config.yaml
num_hidden_layers: 8
hidden_size: 512
num_attention_heads: 8
num_key_value_heads: 8
head_dim: 64
intermediate_size: 2560
vocab_size: 12892
hidden_act: "tanh_gelu"
norm: "layernorm"
norm_place: "pre"
norm_eps: 1e-06
positions: "learned"
qk_norm: false
attn_scale: 0.125
bias: "all"
tie_word_embeddings: true
parallel_block: false
init: "uniform"
init_std_qkv: 0.0343
init_std_o: 0.0
init_std_up: 0.0343
init_std_down: 0.0
optimizer: "muon_variant"
learning_rate: 0.0122
lr_mult_o: 1.5
lr_mult_down: 1.5
beta1: 0.9
lr_head: 0.00649
max_grad_norm: 1.0
warmup_steps: 200
schedule: "wsd"
decay_fraction: 0.736
decay_shape: "linear"
final_lr_fraction: 0.0
batch_tokens: 131072
max_seq_len: 512
doc_mask: true
train_tokens: 1279000000
max_steps: 9758
dataset: "wikipedia_en"
MLP neurons of a small language model. Each row is named by its layer, matrix (down: output weights) and neuron, and shows model dimensions 80-335. Each number is 500 + 25 x the weight over its row's rms, rounded and kept within 0 to 999. Numbers have three digits each.
After each neuron's rows, "fires before" lists the tokens most often just after its 100 highest values on Wikipedia text that the model never trained on.

L4.down547:531498523465502481479490464530510525514469465521534507502489504486496481441526515480540518502532511478512505496474542492475496529454510509482545483505530529491517479506514480474486480496528523474465465452470540487465486505471501501547514564511499470513469492527503496494448465520504462519501485477489507533481483497499486535500508502523504468523495512491493545501494489484545503479487538472483516508507497505524497485508502527483510483505554486491509508497515513453502471517535440522517518478512471498512547517532558542457479502507526501510555511492530517510476554509503493494499499498507501539516480489530471514491495522429445511486459468507467546505482480496494473517490517496467518501492496541493480472489541432500514500478486489496478497525495466503522473516516459
fires before: "0", "2", "9", "1", "4"

L4.down994:470505480536472523517452493540443514498487480522518501479533509495474523492479479516496480543527485500476512524518509535453483511503503455472559489512510497517547539496503519464469510495533543503477481525490539501519503533512493544477489478532447496545508481545489493516517503508479504477496549476540489472494519507504474535475482526507439486521507514515487512469498489475520510499505460530469428510532540511480495502469481524484497454474521493495497507502500490489491503494528503542515455530497508466527504476469490521489481439479507535531501510499501508512488513465498542488512490503503503458517468539461491476498516504507457526498510508517474513510516529486462500526473505483494474517476505549525503484487511552521499474495504477505497523478462476500490498510479530
fires before: "1", "4", "2", "3", "8", "6"

L4.down1358:467464498527538491496484530509496480481506488536522537517519496527496511500488509524469480488493482530460508493480469487497502498464520481482517469505463513518542494506529523528501467442539514435502497490530516548456503454485502509500455518513487496488526493520493517498469460484472468470510458523478502485524496511501467534498504477507471510522473494515481464503491524441487517554509504520514556527536503499498493494542530472515493534528562525471508516511499518513545488518484492482485518532459480514539460464513480507474451475477499495527483498501479536488474497497500492467553489494537462460545490489525519524472462512443523538481493522518471487478454478539507512491491497503498519476503505505538472510488498505513497497460497520488528483512488519482513466526524530
fires before: "2", "|", "3", "4", "1", "5"

L4.down2001:500524512509510497495491474485540494474499444461474499516510495574442534536493508495486502479531529559460475539506507483508460502512505489458516477528521480532492507523537483508473538440474517487484504467510519528509530494514507472475522540500483446520509490524517511555463498508475506517498501509474486496495490516520486535513497496542503509513484485522498500512516519516492510544496475527504492416479495483454501504500524531475499506520569512457500505529498486525518521478513560522510528468487484500517487501529476491504506491517487509496518520480507469524466488525530505503487515524479476472525515517525473488551487464518494519512482485513512522523466517489447480521517480481473465511490466505511558492549529495510468472481509520455490478507498492474464496503556515
fires before: "1", "2", "7"

L4.down1133:489468464500474541465486508528499456465471481501496520526502506525538506514502520483524514537477540511477482495485496537498530503465541550510481528544485517493461513530522512457497540494508522477531529490504492496517539521504509513467493485461538491466480524477479515505527485539462504502503513491472521494512500490491503523491518543527508516500477507502494525496487471517473497505467468516473548472499483533474505437500532535444498513494511518512491504549494475489553510481505521541504518479484500506482482493490513498532502526501532495490507519485449437455527525523494528515520521474472474505459453462472496497501503519528503458473514525482494511562507509492496533494495471517500518507549494470529515502466578518507492521515456512535547518483510482530504542492491478
fires before: "1", "2", " ", "S"

L4.down902:514496494501518474487597481464521507462502476497508509519531528469507497508490512477468514470465486482533453533476524550528518572478465506504479491491476465503513521492462521484470528513469541512480495512471506508484494470482494499501529528480476550521544515506454506501466527508523494501486529531481462485527538528512521509518482507500501478450552537542521498486477501526466488531502509450509432498500488529494440494517459505494513513466506553502483520490510470478508542517485496468522504497496519531544506472513489524465476548455520521481477487480510483500528533506544459525493504506550453499493505484499503503522526493463473480501530479532524470493526519489488495456491516479501506517491483494445520494501522452492527487502494537551511462526470505499484500479513525
fires before: " |", "|", "\n", " "

L4.down2416:493480487547527540535469464520512484487517482510457503451510530497507515474496470458522478487522507498495514499499467494516479500442521537452499504500494497498499492534504519535479498507481547505458495514529559533519497501476508512506492476553478533487503559504474526477497516483486502489498517473506483444535492486527510465543506500497481522508553493480448511523485464557531543531516511493474507506504514519477457489467497477448512489506504470520526492491524504455526554507516496523502512521562495498474506521525513469474529512509489490469486478505534520471538468491511464461493505559514554474551510479473502474506528461523488494517444497504485500499486484534536476498457521487544494479466534509528486475474529477539512478504526465477498477543465490495503524498453464
fires before: "1", "2", "0", "3", "5", "7"

L4.down1127:509530503524515486518540498534488539491481503495499523490515443488511484476496521517520510488541524476482482504495513502513488471444517527545491534501495552534489500505496525507486487518483452450495510523543450527463514511465465517464508500476445511495422494511527481519514477529486477502498484513529488489507516516537474509588517473498486499485540492552453536511520510522499485535505498528487471471493449491538449519509512491521499553501530483466494548494499490497526497464503487468470497489516503495494490501506483531509513466482469479492492531499505542502493522529480516545506443503537528511502459479463472484490495467474485482473504492506487502490502560505474505498535520506530473465476446466525446483521473487478519555555449530451538525506496539499522504491506501
fires before: " |", " ("

L4.down1664:545480499488509497505531502546473513486412484558491447527432475492502522540515515509507472539517506482488498513491512531516470479444485494550532452502522507489476456534557502532462484457474459523514477501514522508536504494511515472510526510452462488525486510499494484495496532520501477512535510504453530486478457465490495468479500482483513524505494566459528538474535491481492515511530476493556491458510510543492485489483486503533521448510531479517523488498517506497515522519472515511458468507508506505540529507452487525501450492509507547515530475508490483545469561453495538448500505477533533541524498481492476458510507496511465472474485517540495496489487491511531468487491522476480485471527509489565472469509549497479488499485550479483523505524481491478512553518520482
fires before: "8", "9", "7", "2", "0", "4"

L4.down1876:510511525515499470474550457506511527470514526521516508493475495445528461534474513486508483535522529475514538487516508526509530498518532492468497477495490504556483525556537513497517493515570520452503489514523498484473511497526481534523471532522484541475479487450526435469495464512484498525463488515503502485490517519441517498496468510490491534589509537524505485502483506464546550476543475542498501546500499502509508510505486472491493501489505461531495506524503484506534514464481509510515507531490474485488514482481487530482458483514507494501522466525503473490470499518515477489499536524499521522501495535503520540552507509517474490513503489465503512475478486469516482470487537513505479477499481498536514487486516494485482508497525517480467557507494446481466560526508462
fires before: "1", "2", "3", "4", "5"

L4.down1859:542488437501495501498484500499503497523531502525537511516469478491494563542506499500484503499525519521503523471508563501509502490521497501487509475498486511480513491494532480463515483474569477513480531465562487526476463498463513497473489516503475510524525535516504456525487502490480445506509497472483522510512464509467518509501507513523510496487495533504568485503514530531487524512483481543481479438533508511484486510530534488457511489489494511495523488473518465514539516490463472525520469444501518488537458498460448486496520441503536497548481486497487497521473513479486474503486525510517467485538517519500498535549543493523498488493516472546495494483479488511481498474521522486540487489485435543545486506499477489504537509466500519484510493552491529545538488543500541
fires before: "8", "9", "7", "6"

L4.down2009:479489522565486447495500479473504503536485533483460490467485537483506471442532478494546453538525495484480513493509485495509495525490496518503497485530550512530511520442509526500467479457505510483503530492483535493517508507494503547447458485496510483529522515485473507455484468472520516515479512514512464502488463533519498490493528496489506479498495490553493469524517509483563528490523478528489480501538536495485502503485529519530462496482510517502519504513531460506556512476502517513485473495486511456485523493553486475456496484516525445478490500514494533553481520519466462493513486528527516552499500502500520446465477512503526511525495522574505551501471501509516465524542513451493499460514499506505497517500480536486509491451511453512532485514496480512498501502486505
fires before: "1", "8", "0", "2", "6"

L4.down1070:505511510520473551503464458489461523478501500464492444457491462529543470525517506451517460527496532491548514498508466463526502486475542507500504514516495491522447511540486476511535504505497487522471499537485517487463514470500523512490487489521517506505502502523484489471512487505468511482509483474501508440490510504542520528531546496514545466499498553548479464475461507497531481449490488472537507492516499537501502487507471479519501481513523497539495479514468443464531539479481496537466518543518528525522481511487504512514532490521489513480476474526516447473528489522463490501478467482472445545437472534532503465510504481512474501536481496500475510489522497498474538490515515524465485515518508529507507503541490492504505475477511479508482550527517495504504575511463500
fires before: "3", "8", "1", "6", "4", "9"

L4.down1347:506526472497509540503546543478510505515501475482461515507455502505501517507554483493490477497488552507480466446513494521437489497461540466513495542478464514501510467485454507531494482520489479491462523530455494512515498511510452526484484448482510533507514479514487505485502535537505556512488503502453517538502479501531492547468494511478562504501527508467535521471497554443501478504511477535487505452506458512545548474567474483515496507529529509498518506476500526523480499503479504533494483489490482523495489481492485518522537464478476489483480454514483518482533506454510498495519485492488481446507489480506510521541529529476504450495487500486520526491495497489481497457468515482519493491501504493515493478496515497475515474494482519481515556467471496493517560518506522
fires before: "0", "5", "1", "7", "9", "4"

L4.down1827:498514529460484497503517520504535531521547478545559488474464504504475523551524497516499479533519516506473488511466490520499477523494466545498527435494454539498489554484471502524527583499488525482487480472467492486500526492452494475495485505487515517480501474477450512469496510502515467494494493487480492495501528496537513507505471481501494478570477538533532527521503486487507515494550451492474481461498510510536502480497453482517522524529536502523469467472486483496481493456481525494493494483511503493547503505495507557493515443510484533476473503480497503494481496511466556510539557488498525489460538495481481487480453519491455514458508503477518501511489465512503513497479459508485517505536465488495528502492504502492504469494445486456493496464485507482489504474523524
fires before: " ", " |", ";", "6", "0"

L4.down11:512524511551482533506502471523532502490491488537505515512487517510486439483515538516501522509549549520494495463505520493506487547494493506506479490491455541510496480511455544438448463512500509495498513523464536542521495464471556506540507487535503491533524526480524525467493532461493488481499513483476532548508472502493486512518490542490478495513467500461518501518480507478454500486442552520497524474453500459481476505489519511501517488496487511501504511462491487487510475494495509491542432501495531441439517520513480531506531486520533460506547481530486500476507511486480482506495488546494505500522506507470457453490507516500496454466519553458489527538499519477488475487458517498475479452518497503475474495497550470543513528514503528523457465471478468502518536508465536
fires before: " ", " |", "|", "0"

L4.down1421:504502531524443569503497472486490501515478426489527486504514529483454524514503505480500475503459494523491519532486532499500507509528513509489531476556485482512488538526509517488516486498493483500523547489538562509486486500504518510495490504527490472522437527510481481515481469517492528452490529502499500476500539511508498513475477483522505541445501504491471521493490543495505485490473536471506505493492502488469521469484459529526440527504485488492476502477518522480515503495502535486537479511501511502513468535540505524460487519506504441480516437455516513496507499513497504505451471484476495499524493494520468463525491535498494514515480485497494496476533481490534463488478488484490493498508481546458481492536518525505508445512527520525488507452505487499520520489537519
fires before: "1", "2", " ", "3", "5", "8"

L4.down1013:503464446498496533456578495488491525492520512463475490529509486532488524483502475483542498517533454535471520455539505483534525457513458513487490505485516546485538495524466488515481480501571493484487540521540533504502540443469491450513495509479495461513487491535459489513527473521449486506551550490513486500488521481502517455530472508544488468500490499470498521524503532507498460504489499525503507492501501497487479531472539535510497479478496536515523498520555492459472549518505498493493494507518468503469496469484545520490455520523526483506503493522533507481451513477483529491505499492483478495454461447542447456514548515514512514522485503524477513513515500464459500526522488480505521485470508522523467494496464463493488520472485514486526505516516488522537499455517519
fires before: "2", "1", " |", "0", "5"

L4.down2097:510479498482538512459516508541506500479517548463469474428507491503524460490462509499507519487521531492471504500498498480511531512505504508519497510534479478522473496535511563505506418501501445503484489497444459489507472466494493537463512537564499514447549464553518545516476447472487506509472523575531517503473489496493487505482473485481500511497536496500555504504504547532470501456506527452543494486494471535524508516514478480483494528508540478505526525497508558475505490503492513530457519537485465548508510529508516508483483475546527464481556510502486500472490570492507511499486506526463505516522540469486468492492503512505522485510506514499469474548499497456472493517482515530523517486533543525458495474495511486450462534507502498490510508523487480505508504506481482
fires before: " The", " In", " It", " She", " |\n\n"

L4.down67:470514559511485483480521517498483501505489492525428494484490517528468468562524476521509536494489508508471489465467488512489492521488494499512498507495478502520521485487489493531484511489503508488497520495493478520529502510500538451478510532493500535494500494494481495543496510498474546538485515473476485487460519528537499511527511506513461533507520503516517462531482483545475485485495463507535478490466475485515476505467492486519543466518480495493495487506518489494509477502488506522487489563495494492477499500489463491512511503471508436549479449549508477554487438471535488509453490508474509498560515489524514519532468495454472458506497499517507507530460486514488485498502466473459505485502480508521510539502479526502467511482497505475544480508507487476480494506525539
fires before: "7", "8", "6", "9", "5", "4"

L4.down1418:520505465472505480500483491528476532508535527452473535508483464484518472508504537462533476484537496491529439481522485517487524469523471535516530531504464548483509493546485528497498485506521516510516499502513502505483482506497482494457481514498596500506536503479490489509489466477508503551523538514493500503515534518492487511526494518526484453504526493500532539488541466479511508496483498509487471520514501528509463487514497491499515465463477469515489487502468502533516546513451481521451527507485509501527497513513505497538515493486502431494499518519490486502544548474468504494487512508486495498506505527502479548540448461512511498476541506462446507484495446524533540452492475486529447463484472497483476521545503486528526498472485513463523495524535500501488487478522475
fires before: "|"

L4.down2184:480504507463539532505499548483478496530501508514504497481530507467535519529505533491484500557486525531505515504500505528464548499535530493513490532534515477527469465467500498532494462535501480519463512535486500485509448486509509495527532512504485525523504476519471487489494477494472473484470495485507475461507504523480531523508494510497528486490499560506516502476503508447530480505468505485512493502555513487516548472537508526509506456483522508503491481470532476479492490472482494543475537465502500479488485503525530492486531520537506522499505519475458491555446507501503538492511465445483486527491498469502430516496481495567477471475541477499488524521450507537472476541537499494504494505523465475509502491477515482470510516454528509509556486462472492492554522511565484
fires before: "0", "5", "1", "4", "6", "2"

L4.down529:482506485480477456474449500518499479483503552462477465470520490492495485509489451537512494489482515561505466527503518529472527494489552501505489455524489511520494544527485544508514473507516491515498532488518486520516465508485468470465542509541496511518493501502554506490475511481492513439524525498510481437498490514472484485450492496512511513504487522529530488466518483471480548508528459463532515512485438536488481495496511484488493473464507478508501476514483506512532530480523518486539519509499504491556488481527500482489478536507507515493497508497485444496516512479501473508532467499462531539509532513494493491469496474505526514514528474494504516525503486532482483503531500482499511525485510481500493541502559493501499528521495488461526485469446516481477518518479508
fires before: " ", "|", " |\n", " Episode", ".", " of"

L4.down2198:512543499502499511518509510502518481481449467483496487492482481524480502518513542493476519516494497478507501521450480479556547507513535521509524510540512506522495490468492454493480472513550524518481510512525469526494488460516458518479525514472503534485490539446527541487501457508465530552460522475501485476501511458488464498551519507465511508515542435540517491480506545483511491491504523536472521499533527480499528459489459498497447473502479475521508497521483502443534494487497477549496495490517502513490535509471507525541510515495503467477497462521481477513514537533540494509491476492536474519475458515512515500499528536528488495456534466514515478451510498494490500457515467565573477505500496475501513496511474468510468508547514495554484503505511505483553517485483508
fires before: "0", "1", "2", " ", "3"

L4.down322:527490499515515503511490508513505495494542495501513494541469528482489535469502464492468498536527486475502461513445454472483465521480535484525533467538502514513510465487502482491511510506565496440471512512488558494525449447480502496483524505456441504495476488499481493473510467489517466505506432507495525468486478482503470553461474525545496485484511502502458487474483507484522487487466488520501468535514536514478540439484473532481508483486518507506499523482482476485497506485495534505540489457490529478501477524515544480444463446516486532562497491468462513517485497525483490533545484502522490517539521501488520548535551473497564493506487491503520525477527483470514479534519491477488500535522493454530458526446512469466525522482525510536569519501506508505500490565510506
fires before: "2", "4", "1", "3", "5", "6"

L4.down166:546479500524512520543539491511526466538510516485494505542542515543504520514488531446524517521511506454465478503487524479503488493491499536469536469507485530477503488531467543487500517507457527523492515494453532491466479509469478514520508555540504526494473521475508473434524490500516488509448494512526517459490535447524544479532509520507451496536513491481490539571479444484480499501508553505514479545462455493496483494510494501498513486483512543477457519494509539536485514481521474470501474501541508471513512481469554460513462526498471477494502532509461499488498528451489529477455518478526487503481507471491513552502492459456505492519529517489503507496498522442516522477498497496478531499497484543485495539510503470492488554491491515501531468516478487512475493495511478
fires before: "|", "|---|---|---|---|---|\n", "|---|---|---|---|\n"

L4.down1196:498501533543510513476501458494536496424486505500521504502479520481496550484487526504508462512498515489492499488460526486502465478463496470489465497485507483487493489487477510505522528513494489540487452541471518501466475538470523517508525541500475511513534489469467540496526490491496547499507526469484497508527478542499492499498525489528449521487503512461482473490468482483490501476521513488466476487509535509502547501492525531501505496472490437503491542486472498483481522528532479491523533504497515441513511531511488518531537533488504549469526517482491581527479518470516487514508481491459520531484530491493538481525518499513488464495510533501537506501485498466497495493518430501515546471530507493513473488495460464471480508495498491482459495516453487518491504471500498
fires before: " |", ".", "1", "2"

L4.down2426:525485522527501499510514543498539529500515519533518559497461529498495533463534524527470520504499546453469504468510459533505510511461467531452537510462480525488488501552474458464463516518502508502485504487517530508477445526539511510429489487518529512484524454484473518529500431501499489509519494488480538559506491492538498531491525497460502554487477493500516522467558511516519512446418532509550541519538497497535507502544474453485508482496539464522493537515502449474493486419494545506480501503515499547506493469502457473529509506541501523533523495456484478522484483529487524508518537493498529512496482493499488531493458539535515486513491470482533540540483457555491476528510478509476506501511522489525528499497481535469517544516505510503497535479480479477477493490516499
fires before: " ", "2", ";", "3", "1", " |"

L4.down1019:464505515477513512516537480502515476507501488500506486509485518499510482555511491456507522522501508441456473498494478546463535466544515542542513507481494502504478560452532513508531448457500493517476537514513489529493485512466515546508440504466463490482521473528531480504525523489473481454491514520487561476502510523508458506498491503514514463495487518467484513501495500502492508520489467541523507488485481530496458493510510509489452526496494459494445475519487495489526500438472483512500523441538502509504507482493542530477500499486512495471518519506490466445560499544504492503489522496502514538492506489494484501528474495525490472519500452553526443447489518521503481457524521501471511521507447535525498515507470491500435505514496463536494510485487563470517439543527542
fires before: " |", " as", ","

L4.down2548:465511511505449484485526487465524462514485509497527515543520546501497487510547525510481524456503493509494532498519503481499516482518459488522483506470499510465500503501511518522467469514470456523498514483479487465551490513517491480506493519482514511487515490524478549452477505523494493508467449488509508506517520473523516463503497490504522473542486509506477485477503500532519459483514492520491507443500474498495532499545513502491426520534517523500516514488488563429479486495485512534518484511524528486483496463531506508493502494504524474472475478497461570496497514496525476513487501515494535463525537483471483430486560486476519456533510534559476454526505547522500492506482526501448522519491483467521515488504517479517511484482488489443511478505498443498505517488520479
fires before: "1", "2", "3", "5", " |"

L4.down1846:479482528541488541505501489530472516496484516447480529531504508531470509467495498505527505516508503503489498498482518558517520510483494520542477450501558512512517517478517534472538439523544486496540506518537516493499523471475499541499526523495495476527500500518503555515485507469527494525477536496465553511482483453525477520487517508491480490532493514465480487537478526522493532530493514504486483491526489486471498486505531503494480482484500475516475487549526460426494495531488484514443510541496478506480471496522527500467468431513514495508505535537485479458483524494497538545577519493527486538489458478484466490464477523540475509514517520500477504534460488529453461557477530494478506473463477504445480485511543510529505501492524469479451483483566499525503518506474538
fires before: "1", " |", "0", "2", "5", "6"

L4.down307:509502547506496516516489477510520496491501497503494463520484506480562509503504479448533493486482512553463494484553487501552466452464538520517506476499526486501477493453521476491523492541517510502497510519469452499470507489500490546476506438480488522499494519516516518541508493503519558498498503492475517517503494539479459490466518504507513527467462470506478461487523509516541487491524528503508513530524510471473534487508483521498478503509494525499513506515490419496498500526506460533521500523473466478497527515484492497488478536487513485508499522515521489481521505505427484543475492506499490512525514539512528480532534476502522549496495510502560481507473521536519532492507471446488494523487545503484509506511450475478517508476478480529465482521479502474530528526507501
fires before: "1", "2", "0", "4", " "

L4.down2307:526481458570447550488449536474527466520528517493498521538461485487511502472495526537497501531525476516512533542516524503499498476526455504483542452499479499492504489478498504513469494509521543497523496485472522505464504451481500518497484490538473526492494520473508441510507516496472489484479498513511511510521497462469480487484536533477472504499490495537546484474491466480563485549477498491487500516519501475533460524463497539502457480493511478509546448482512506515536520501516477499454500503519465485459526503488458470518489485500503512511509464456536550483494474454503520514452488507492475482482509492493508520487544527533459510456502490470485477520513472514501531502447480534501484526510515545533509535474499527497518513498485469511447495530491535485465517521486496
fires before: "1", "2", "4", "3", "5"

L4.down2410:533507480484482488474527519513533501527514501516506478519467502474504517485511522492508477506463509490554519487506487507475511464467524514506459518568531504484499505519518521528495556519531488511462492526509482464484469530527513521533521534508533490464532491500479483508508525445551474507456490462479533528505475471478509508494528509538509476495555496505513473476462505523451526488540491512456489497511474473523476480512537505466512494497443481521528537520489487473494513505490537490519500505461507499523501552475498500491458519518440469471528481498544539526515531500502493490519524515474493516474518524501488523523485469533500494477505548523497466464510485467484514498463490506493481489529513480515486508525490496509450509470425508505491514474534469508481503553492496
fires before: " |", ".", " ", "1", "6", "4"

L4.down1398:533538504547524516530500539473532474499509493502539486513518480487482535478456520537547503509541470519497507516543510490480485500522468465474490478510500479478485516526520533526496525506509534477511475472500554515513528483441521508491484496509487474506492481468496527545497478586487488525499513511563506497465542481494511507477451495514452493480512484534517506496496474510494526530476527542508480514506482517528502528532437503552499455500476522463516475490415495534505473458482491507511511539480568500479517472462530472453487451534495495476476475486489502467500474513512486505494501495505498576499491494475576507490447499506518495511467507485526494489510507478508518532532452474507504499526515522550494520483526520522470529498486545538531483516474522463530495551506524
fires before: "1", "2", "9", "loan"

L4.down1741:476524531524493507506486503517526472506464516518469492529547549527536479517459552496492569531529470507466522512507540512529513558501504489456494464532492507552511512519508470500494538495548473463518496457523492470482504512484432463490526525483494524516507499516508543492501536522512515484483524465493507496521453489518484456538508483523489512466508450508461498509512474527524480493518461522540455488470515496507503445454533543495472525480484493493460479547433471529508501476537474508467458526494507490506478507497487491484504475459490463466502487492510521496497530500512494532485460494494499474472551483532494524485484508515508507547515526499532550490504495479475513510523502544511511502496544526501503490508494484479516488529464472503510523528513472495514478485499487
fires before: "1", "|", "2", "3", "8", "4"

L4.down2559:460484494484483497498513508480455519523528448518489438494466478460476539504481482512521485485509499513528495503473486513494460504503516469491499482510510452495479497462477505528475542478460552500557515474477521486477499522506456532506523542543513500464482468506539531534506505526526489500522514527460529489449502519474529467517457478474476526476505522444484527547469503504495472492484469488480529504483443517462514507492472484505519527519472501526489511506433473484447477513491462522512492490506575486446510474490493462501462503546512468487546484500519516458524527545540483483473453521481504452477525482483514496482545515475540513491488489488514511546464478510539488523507496507487479495489497498504519536509548472503509512549488516496516508447520447529499518518494520
fires before: "1", "2"

L4.down21:512465514497485503513500502476469493502476448462465494510520490516577513515499521505488464466499512523569462531522532533513491474482536500485494498522485494500499476510449551502535513486513488532514530533486479499494476493450465448467469457502512508496498526516509537512481498495505487431492487486559478521527477507466526464465484503472477489511492548504475464546507499455471507455518512490498492493483509489518502454526506514531506546502499514511495466531493541524517480504480486516477502535512509497470508493512513507509517527485510495500481477441528496506484529509510492476538481484496532464516489492515473510477507489501501443486493483509458521490474526475518487509470523488494484543501518511541505524506523477477463493497523498501497480530498418502549451524532506
fires before: "|", " of", "0", "1", " |\n"

L4.down1286:433511508495483511492482486541494516517558504488528496506480525473502506514542521515513498524508526510525503502512467517449500514522513511540521493511499530513516560515512502511512498464481447506536508478447505505492518532492539477457491559568510492499521518493481538497517488553523491498478520502485471557470473476500476493462468459449484479490502546485503474533513444486479505476507490488521483502444510524492520493528518503466495493486497528463461485495524510496499493522538488519510568509526466461503514501511490453481493497497512479493522485495476504496514479506541488499543492466463480521483483509495481535519509527549506505443515487482472531502469479507481487511511503480491527502464482561492445547518493491469537533522511473529499494522468484509523527519514492
fires before: "|", " "

L4.down336:505520524547506505526487528495499496481476502512519537505508469480501483471484489495502460513446518520505480477514447487492482463456492491550503522453514521526512461496486451481481510488510553479497437481502512493497488495518506516490493474546516506450471520510504511478544511505505503514516518505494503482466504505528531538506504493549474525477443522499493494521490549475509500473466522546512498479499521532535501482521497472507500510524514510467469486493503485468507517456482507493509494510492503448497514484476510495510506500543517516492465519530497454496522478512532473520451526504462501461519448478469506493473489560496506515455535506496451466487518452513466485486513470472476540529515530523475580486486528486515494493515525497471486519463479493484488457510489494
fires before: "9", "0", " |", "5", "1", "."

L4.down1143:529479545493526494481506491452488501501509483479468511506519511497489499543509464517474454443554529529537488482514477497477501501496517516467497525494496469482492494507492457499534468507492567486504500463456497498495483498484485562535492521535544486466476481468513530479537512489544525487531521444530496489511527472495505497485526470522485502504477476481483459495498486530513513488535528514510539549493515498526503490509519467456456503518473500524506485488502506517494541504507514543511547525458510468462492462527495483527565506541546529479557431488531493526504514521493527492507467508501475400531498506538511521455477504468519525523536486489462536537510477520519501477484473482506481479526494493514470508514496459512513516461502469492474500519509499489525464505502497
fires before: " |", "4", "2", "3", "5", "1"

L4.down928:480488490516514517487520456483509519497461481489507519479497474489497511496526507505466440480522512498491513511505511458516532490482515518494496548524535536486472462479488495501510501545513460482506535421486511490512518500475503474506468514496526514505432532503493522467500502513477480520493481505469466492509540470528513511536492459521495480516460516501459546549481483505509481511524491524468508474537537544465546457511498523479516510495495476538496486479463494478544488484471494542527479480481544469479537500513483524456534536511454474506517532492486489457470547526479522498469515505473507451497466513528499473473479474491504507505532498490471525485455494499482506498497547496496505478474458481516505492526536494542529510521486451488505519479490476492488516550476481
fires before: " ", "0", "3", "8", "2", "5"

L4.down866:492474537504491524488495466504483496465532511515491452500520537487534463491527477505532482459491533492530485485489525505516525506475435543484592485512477502529525478520542465497507481446493474547501488503554524492500491514495502464493519479548476484455471521471476508485504495473543507533483509476500518489550499471493478497487488495522510536486499537492462522462512518472501518473486534479491499512450466465491438461525519485485498526527446520535518497475505494467490505509473482466556535494501524474480518493516510478503485512531484478484487493493481460475502509515506520526499534496504473500491455508478502521489505523525495486449520509511479470512510498485514499522545496502488510499476485547476498548528482548458528548483497461497508452524493503494531522531502503
fires before: "|", " to", " ", "es", " with"

L4.down492:505465529487500456470499495477502497458547488484498535537531525493471513502504494502540459490530478493519499483518484468530492492483489466504522491517513467509485486494505525486494502467493531493480479469555507516515510522481515572522465553484460529519487529508533566500503553495505516532514474515496531473506489507483488505491521518514485488489472483547497486481503485491507516478535510523498485509502501499516547487509497468513528503483507507494476508491482484521505520550482533471532504443519497502525486486519558523476543501490528485486516492570514543470507470488509478475480483522552523495552515500505517566487525536514539459500470492474522543470496508500535510476501498481489544536491508477475471541464529493538451476465532506495449510515504516497497461488498444
fires before: "9", "2", "8", "7", "1", "0"

L4.down2524:484502501484481505516530522490482498494534495488522489521524509508489505462549439528535495490463500464535460479540501507476479547501511484524515455524503528490491473427532515523491493511480541542501478514512518499537481475475515500456503522519499536513507532493495520508510478489552503496514533513486498480444511484499514561505505521485475532528458514540489541516512471507498529501461495476516464518543473521486458516479504538488482451490498503505474493502518451503494529478478549485517464555506493513512515496485490472503475461517535494521476489518514520458529519515474488492512449475501530484516477476433536525522495481520505524521496475485467497527499494524511465536500491466497521511492510503480489510460510444497485490489484482460458457526488509469530528478472526
fires before: "0", "2", "1", "9", "8"

L4.down1354:541484522537502515496464448553464475501518509544492485515460476469479461505508463500521524453466510485531472468496506484470509461532545542551515499517509505467456478533524531487508516507480457454480526504544565483529489504502500495526486500503491469444467518496488503479513510490528486478521502490520519532484472506525514458531509504529503482485552509489487496522508475470485467507499512474506494467486477520511481484508524535461494481506490507475517533506519489491522480479507534530480541513497533504445492526491518535505481511510492485482507537440461495489493495526501526480499541453478514569530515498491505473503465484518454527476505440525511475538501479478502481491527472474492530523479494483516549478490496512491491483457478511557511485508492502499488552476496493
fires before: ",", " in", ".", " (", " on", " and"

L4.down639:537481499495491481481460493470429517505442519507506453508518509479493538514496512540515513462517519513494478556494547511533527528521524472498538481526476505482454481567466521523481487484520507506446538465498489512499498525475514479503524529511467481533507501549502534499469508500526553504457508492529498479494527472496517472514490461531517512510498512476496496560510488449511494473518513463552488507498504513525495463492508520476531492563492554501528498498478480476482467525529498477522450481507443543504506472524485496504491516529491496493535505488458513490499512526514496519561512501504459530463543491500520466553475474517523503497501518478491494511449505510503537511503454497525504514507497478482497480501480516500512537496470490455478468496524467486499500522537531
fires before: " ", "1", "0", "8", "2"